config.toml
hidden_size = 192
num_attention_heads = 2
head_dim = 64
vocab_size = 8192
positions = "rope"
qk_norm = false
max_grad_norm = 2.0
doc_mask = true
MLP neurons of a small language model. Each row is named by its layer, matrix (up: input weights) and neuron, and shows model dimensions 48-175. Each number is 128 + 24 x the weight over its row's rms, rounded and kept within 0 to 255. Numbers have three digits each.
After each neuron's rows, "fires on" lists the tokens most often at its 100 highest values on Wikipedia text that the model never trained on.

L2.up583:153094151109129163139102124108092103145118101146139134144173131149079120103100130167134096106124137122120105147130112110104125156106129121159133132103139120131114139144140131156088104091123138116151080133115137149129130188122136127130129147110130148100098123164103053146144144101135142113109112117142138155081132158127132190139149165136107103163105160159143130141144110079163100177090
fires on: " first", " c", "-", "ed", " original", " similar"

L3.up241:139135148099124082152144110173133105136108108112110129156123158105187131089099134132124097109155122102124153115115137164127154118148180098120149151136117107144129136110147134086124147122164134108068116078117166133142131124121154154118126112119123149113127119161142090102133129129151155108130152167156097100179167084085128118105133118073128158126110118111106153091175113118092148143093
fires on: " is", " home", " world", " event", " are", "ive"

L7.up0:131163116109136091114096100092145127117132084134125131133123137113116158071110181109119100165118079125145137109151177151116134115144178128104116147142137123146127128120122117153147130112134098134104150121202154145127153137141146128105131113167145110112098125116160119126127152163108088125113173111139074123127132106148131189130119171073104131096138122112122143152119161175114106111116
fires on: " =", " |", ".", ":"

L3.up765:146123107136115089077097108109159117138138140100116174104173152146135101104148140071142165113122142134160142122111128114115150137160151136151167145121105118152114129123144137117131142125114125100130158086126134146127141143104168107151106081169115096089132150129118121170154121123176120108143150087123131152127153120120115174121146137111153137151107127125104140051155095121146152134082
fires on: " by", " in", " &", " and", "–"

L3.up654:159123086092058139103144130127135133115179106122125090084164150158116112093150100109120122116123080098157137122144134114179172173149126147129119125090135139127157107092101117110121149124143107108169104134101132165126156153137160109138111115134108104105127171135157155115120086150135100114114078156154098155122142091131132157116165107110115130132170155138112153160115090099171125123167
fires on: " as", " and", " for", " with"

L2.up372:149152145150131142142141132114137143135113142130149133143137170138160151136151172154121166134120131120120147150131134168144112125149141145139152128143156177163137150129122133133131152117149190144149171130161159151135151120160139147149119134151164129128130126141116154145168154141161130180111135128197188140137157148141177124170127147146157144141148157136142160122181148119148185124180
fires on: " rest", "000", " semi", " year", "Star", " months"

L2.up187:129137150133059138126140152106099078160178168084127073138125107109164126104113098143130076124140111116137073157138153108110153138117137106114132122100109137131137115144111142114113118130137123097116157084121133131116114098148144151105149125134143134117141148156111156106170134086127138137159128169166112131130143143083143161148138124118130178131181129115157110116109133075113150154107
fires on: ",", " are", " has", "ms", " is", "ator"

L3.up645:144154119105128136067088112111128115153095161116111141100137172176162113146116115070141114113072119106144136088101090114129104139183145177116119125154134086135125129152100070109113143130175185114115138114134103142155111093120135118119133140123148079132096095146119130093141161134149127111194125120098108172155153129079122101142143111120146134099116129129086142147180130092158134155145
fires on: " The", " of", "po", " the", " Sp", "è"

L3.up50:146152140126127140121120170155115101128169138091130142134141094112187159124129152104080122096130150129122095143133135121098117090113119155098118136113137156077103114141128114141138126135139154101117130147121155147107105109096132114129142129134137166139126083151162131166128110138159148117196124102086121130135119084120113128152164154122124114161106118147118093106107085110136094121131
fires on: "s", " National", " 1996", " at", "port", "ctor"

L3.up343:146105123114142139081124110129159177144117145109115110136153152161129127138112113133125157122111130124115132158119126129173179121161158110134134130091095131165136121138165135149083106132118184096156089149150133127148132127105159088143115104146099090132140150172119119148163115151114106135154134112163132137105110159118168145106159137095125150117119141102072082154149136121109133093103
fires on: " of", "ula", " 2018", "ric", " November", "si"

L7.up472:151163127118119153088140111153122126129109088162114101119146159136140124131135101124105111125122114126140089112109112141106109146133146148137175112110124136089113141104168146142136119110136106150050093113137152169142188147147127069085161141155155132138109123207126064123147143108117126108107136171113120154141141122157123140140111146134138100110150098149127153112147094114111123125140
fires on: " the", "-", "s"

L7.up343:126149188125084135133129110163113122177123161121113148168158150111159118102087143120139135128125160127101123082094079091113077117138102120092145142121181121138116138136115112137118110121071154128137163104139172108152102129154123154129084170161154123122146105143081144105145107156161113118136114148107158174130118126146111150112120115135159097102137146120135120115100121120110096137171
fires on: " was", " =", " is", " gra"

L2.up567:118109126136131137104117147128156144089122127120144146077120144111160106132128145112100146151115103098126131089148094177148134106081106142142135117141120135089074092119113184096135118153149108141094124138135106136112115128127138170129150136065144141150127120118120148080137128123152115134111085128180155061074128154106158104105141131113087150127095116131133154105108161148131135059102
fires on: "ew", " inter", "amma", "American", "like", "ather"

L7.up743:151150108135129153100084140099144089106098114137100123111096168106152098137141122116115055148141158111158131180086152114135116095098117116095164104126126141154190153105109129116160085122125140136113150144133159159109103160167115103128144115131138103105115120089157142126166114136139173138106125121154129126145166101144135103115153182118159149160172129106120182123094114096081167097127
fires on: " |", ")", "hab", "}"

L2.up423:164161136181126117099134128142135124158142113141118097134115140137145114122136155121112105143135130125144164123131103146141092149125108105166130145086120151102126138114125142129144141140134118118109188078102131143155171136121114143160067124092054125125148155144129108131122155161125169140158135116141093121097142110116146090090163115133112103124151065109121055138130116132122153122093
fires on: " the", " disp", "pp", " by"

L3.up187:111156128076109115083094141106116109168122126136095142118153096150176119161115133077146161127086138114134103122076122148114115150091112127119127160140154147105071135169168125101095143130101119137165133136122125116135125128139161102095149097173151140121109142143138149150144118189099119111153151126130121126169172130108156158105133105156179140117153168163153095123114125138170116133122
fires on: " Bl", " res", " '", "Bl", " direct"

L7.up256:154176143105083137146118157137112094130121136147124085125122112176089110138096133131144074115131133144160130124065163084114139179127101185153128119123127104127176158136094089158137108150120106122129144110079158129119126109137135167136149143127104136130118153112116132126156093138194149138108142123075131115100170130141133153118109152088152151129132143103126114156109167112141104120171
fires on: " Go", " sh", "a", " Sho", " Ke", " M"

L2.up286:136160152164114147116133138158161124125134105123116129088112144150128137105132119154095130094133069113159157113119086131161150143122118190161112113089153164168146112100116111125124111149148111148147096065102159148138144159145124112090096083156099132098151170128144133126134152107119114124122148139135150158175164131149162134123143131118124170115106113152097131121145089170121154120132
fires on: "'", " and", "ha", " or", "if", "gen"

L3.up731:171125156150136155152103122130122087119155089138113150107147092161131103147144143101144165143094151141150163150120147099137103141093151139148137103142097103112128164093154137110153134128159132148135128127118150132169131129131187159107146165141118152126106164141161088082135105158149099144077108113107111130133117080138135123116136111132124105085149171191101179142105112105149135094113
fires on: " there", " There", " focus", "There", " Total"

L7.up705:138119168123090121110146150115125086160139141121119108164124130140079140127136143117150118113129155138124162100120105066118141126185136183159139142121129117083123143104101121122060097099129115150156130130128164136127149128115120141135061142106141118114135093097103143099101161116106134134143072135094138146097121165120134139124140130135105155106136146117148107122141097106093133138119
fires on: "–", "t", "ke", " A", "je"

L2.up96:184168126123132151150114123166101137115129111106132137116163118113137129143179105138152140112121129142125108144128141144159129120107112117132107111103100134110118140113148089114125103127112119107128047139166151161112128095096160090107161096100139112112117129129147142093132127094152171121127167135171106134121127068175120135131106125130099143189107119154113174101140091129079113103127
fires on: "%", " Party", "ome", " or", "|"

L7.up650:147153184121113119119113104134142153137081163123122090118143121116111093151059136087160136098160152105118144136089089108114105137137180164141174105128131107139122118114135126160104087116121133140105091084119122119128131167141113136167113117103087162081132115130092157111145122157167138148102134111108086166133120146132155139123117113094134118094135170112116169158121115118126157123191
fires on: ",", " of", "'", ";", " /", ":"

L3.up224:135136129119092102146114145150076103144146131113128107127096171128159098094134127094130097123121183083125162131135109149137167153099131107172094091092135107135122120163122110122134128100122113086124133147145111121120192155128144142107114154137114137109126125152147169114100111141118146135082129119105099125104104167124153135094154154117129152082124151125121112099110098114093113134119
fires on: " of", "d", "ated", " played", " co", " performed"

L3.up648:139130173091105110078087134155134094173140112145109117151138119107162092072112166136111113116147161055171089157108123139093095080155113109121105112113144149140130142160097106136094148125090129101092114151136164128123112136125116111127125106123120168131134157125134121115104153104116185145127135152150104150109130148118166141135136111116142131096163149130139131069110119107112130112120
fires on: " for", " have", " after", " is", " are", " of"

L3.up463:151147120138111100098111110139110141169154101124117088134129094131167096100101141174094106154113136117112093124166114092130169094114126118137145165105127131135085120112118148134088142181150084125101126132145115134095127124134122121120149076106120136138137121137117152140129105118115159133102142139111128143073148145109161135171109153111145123152139148087142147081148147140111125095137
fires on: " be", " series", ")", " Russia", " limit"

L2.up543:178119112126096123111114164164139138093108169123104127153164101091131104126168149163159073137108156112137074125116142070131143088134129112157163140081128125121087117145104126142135131132121129103122069123099074143150153150101140170128137125095113115118120130145108144113144136102159111136168120140129125141166168109111163107083123132119116139128159110104121121137123108094103121137153
fires on: " /", "sa", " with", " edge", " f"

L7.up396:138139136101144098141128078107156129120118083104114103108131147122108146107181139161147099129133131157114099141159134157095122178138136132108075129090117139162078143148099153164164106120121097114108137140109093110091150145167143087156154103124149097134151128097140072124114094093164141135128141126166115138119147114146130159166105132141143139127132134133131157129142118148143126142113
fires on: " and", "=", "and", ":", "|", " |"

L7.up710:153108147165135136081133092139150143144102108145123097109106150154165088108159155168118109141152142097094103131114118100109107127145123142110112125106124087164108133127161116137133110093130141145079076122181134161103121154126143154171126137144155129123105116143130119096100120113116140088140096126109121185086135123125109153159151094119139139139171113115129157146106146127112119120134
fires on: " of", " his", "ing", " and", " with", " a"

L3.up354:129111147132159107158120123126087121126103104156123134109113120121163096100105138085111133174128089081122129104128107097095113148122173152120131108100122087087137149068129126118129119102123101125107099142098128162116107111119132135128145151126128100077116160148116134140148143153143130091098122172181129125177160160142101166180117165136112143118151127121126145152191125128149103110102
fires on: "s", "B", "t", " all", "c"

L3.up72:140159123121069124118118135103093109131162119129114108150117101117134104114173096104113143113122097059187122101137148133149203111104124134167144148108112120143118130076129150124165101103097097114130128141143080131099179154152134128101111118132126129115149150094135134105123112133102140128111080157155134128140163133172103184122140162147084173118175138150106100139112131131136120141129
fires on: "s", " members", " films", " players", " colors"

L2.up701:144133127119128150153123146121093127162148171108120132141099142105118114113109111126086164092132130114112177158108153111112130126099146085200122198117088156179117141116145102106145151094151194107108136155150126107144204134108158119095107129138083091110134163111091131111149142151091141160131129100123133119149132113122098153111102114172136120102136110173141147089149103110110125145107
fires on: "s", " members", " population", " pair"

L2.up613:133133115139139138114142187168116123108116157102131126115170072148165128123113147107138142109126173134137134187112140129164091132121141164119131099113117170133144132125145139105121090134120069109176063095065110151099125162188131105168124109143145106100126134163109099109149150114147130142142129126140126123098136130119145117122153100144128114135109116109132122123146084162125124129131
fires on: " there", " own", "ken", " focus", "es", " taking"

L3.up404:141120144104126153154133152118069097078156109077114114123119088145114150124116134155147117127115155144123128136125093116078104135116146180163130122107141145134161114124121124087100168086093152113116122145126119124124181159102147107115140093141117107108109100132146126145187100147145147097163110083177127149129087144114102197114128130156115144165124135146159150099111093131125124102106
fires on: " de", " De", ":", "-"

L2.up199:153146113148155159084117100131164084150109126121105135145143115140131138128133136095115124095098116111132124145135119091094137150135117157114145155097141118141133150131150109135168146136118114160095154118112168160158146112120146147150111102193143113078086117157093108114128143149131131105141140090127095134148153115134150181117129115107145161093099098163133133110152102093114125134125
fires on: "s", " Release", "t"

L7.up79:145152130123104137120116090111093132141098145146113118124159143154156081103138115184140165132132178093156107114105113114082128153152163143122135178130142102188128140076139145168137137107180111088075106119143134138146120112138153152114133150139098145111127167112089104133134118119122132134115133139133103164099161124120115108114149125096118114094129124136103170145140119155129133164133
fires on: "=", ":", " in", "s", " In", " |"

L3.up685:123126158147098096101119149133123154116189103105110099099151134116170116124129118131100140125122124105137137107125117094082118147151116113150148116066105107145177131114102132139100123088125121092120114117158142144123167138135152077136108145182094130108165156170141125149134134155113163143139141145137137141123163126170171160143148171137115104119132108118084129113125139159109103108085
fires on: "-", "C", "ed", "os", " by"

L7.up557:164080142120124116134097099154149141122150146096108084094142169168106125144146138091109125124132129145077125108126124108096137129153129163110152146120121121173097137158142132145115123110120153146119123120169131140152109117108159149165113105138145131086105122128059175126145126110122126125168114136151140132119117126107111135133125174120125111117121134162165170139165132123092172153142
fires on: " of", "–", " to"

L3.up111:129142149098119094129147145139142149124116058130119134150125139074164091086127152145108144115118098079157134101149150117110147097121110106138112115074142164145149121122141162141125106141150087125091133147123120151069102125124116112127102094108117129104119122127128132144097122138140130121131160206091149130118177131141128146124148144118129160126174168133107162079131133149160136127114
fires on: ",", " and", " or"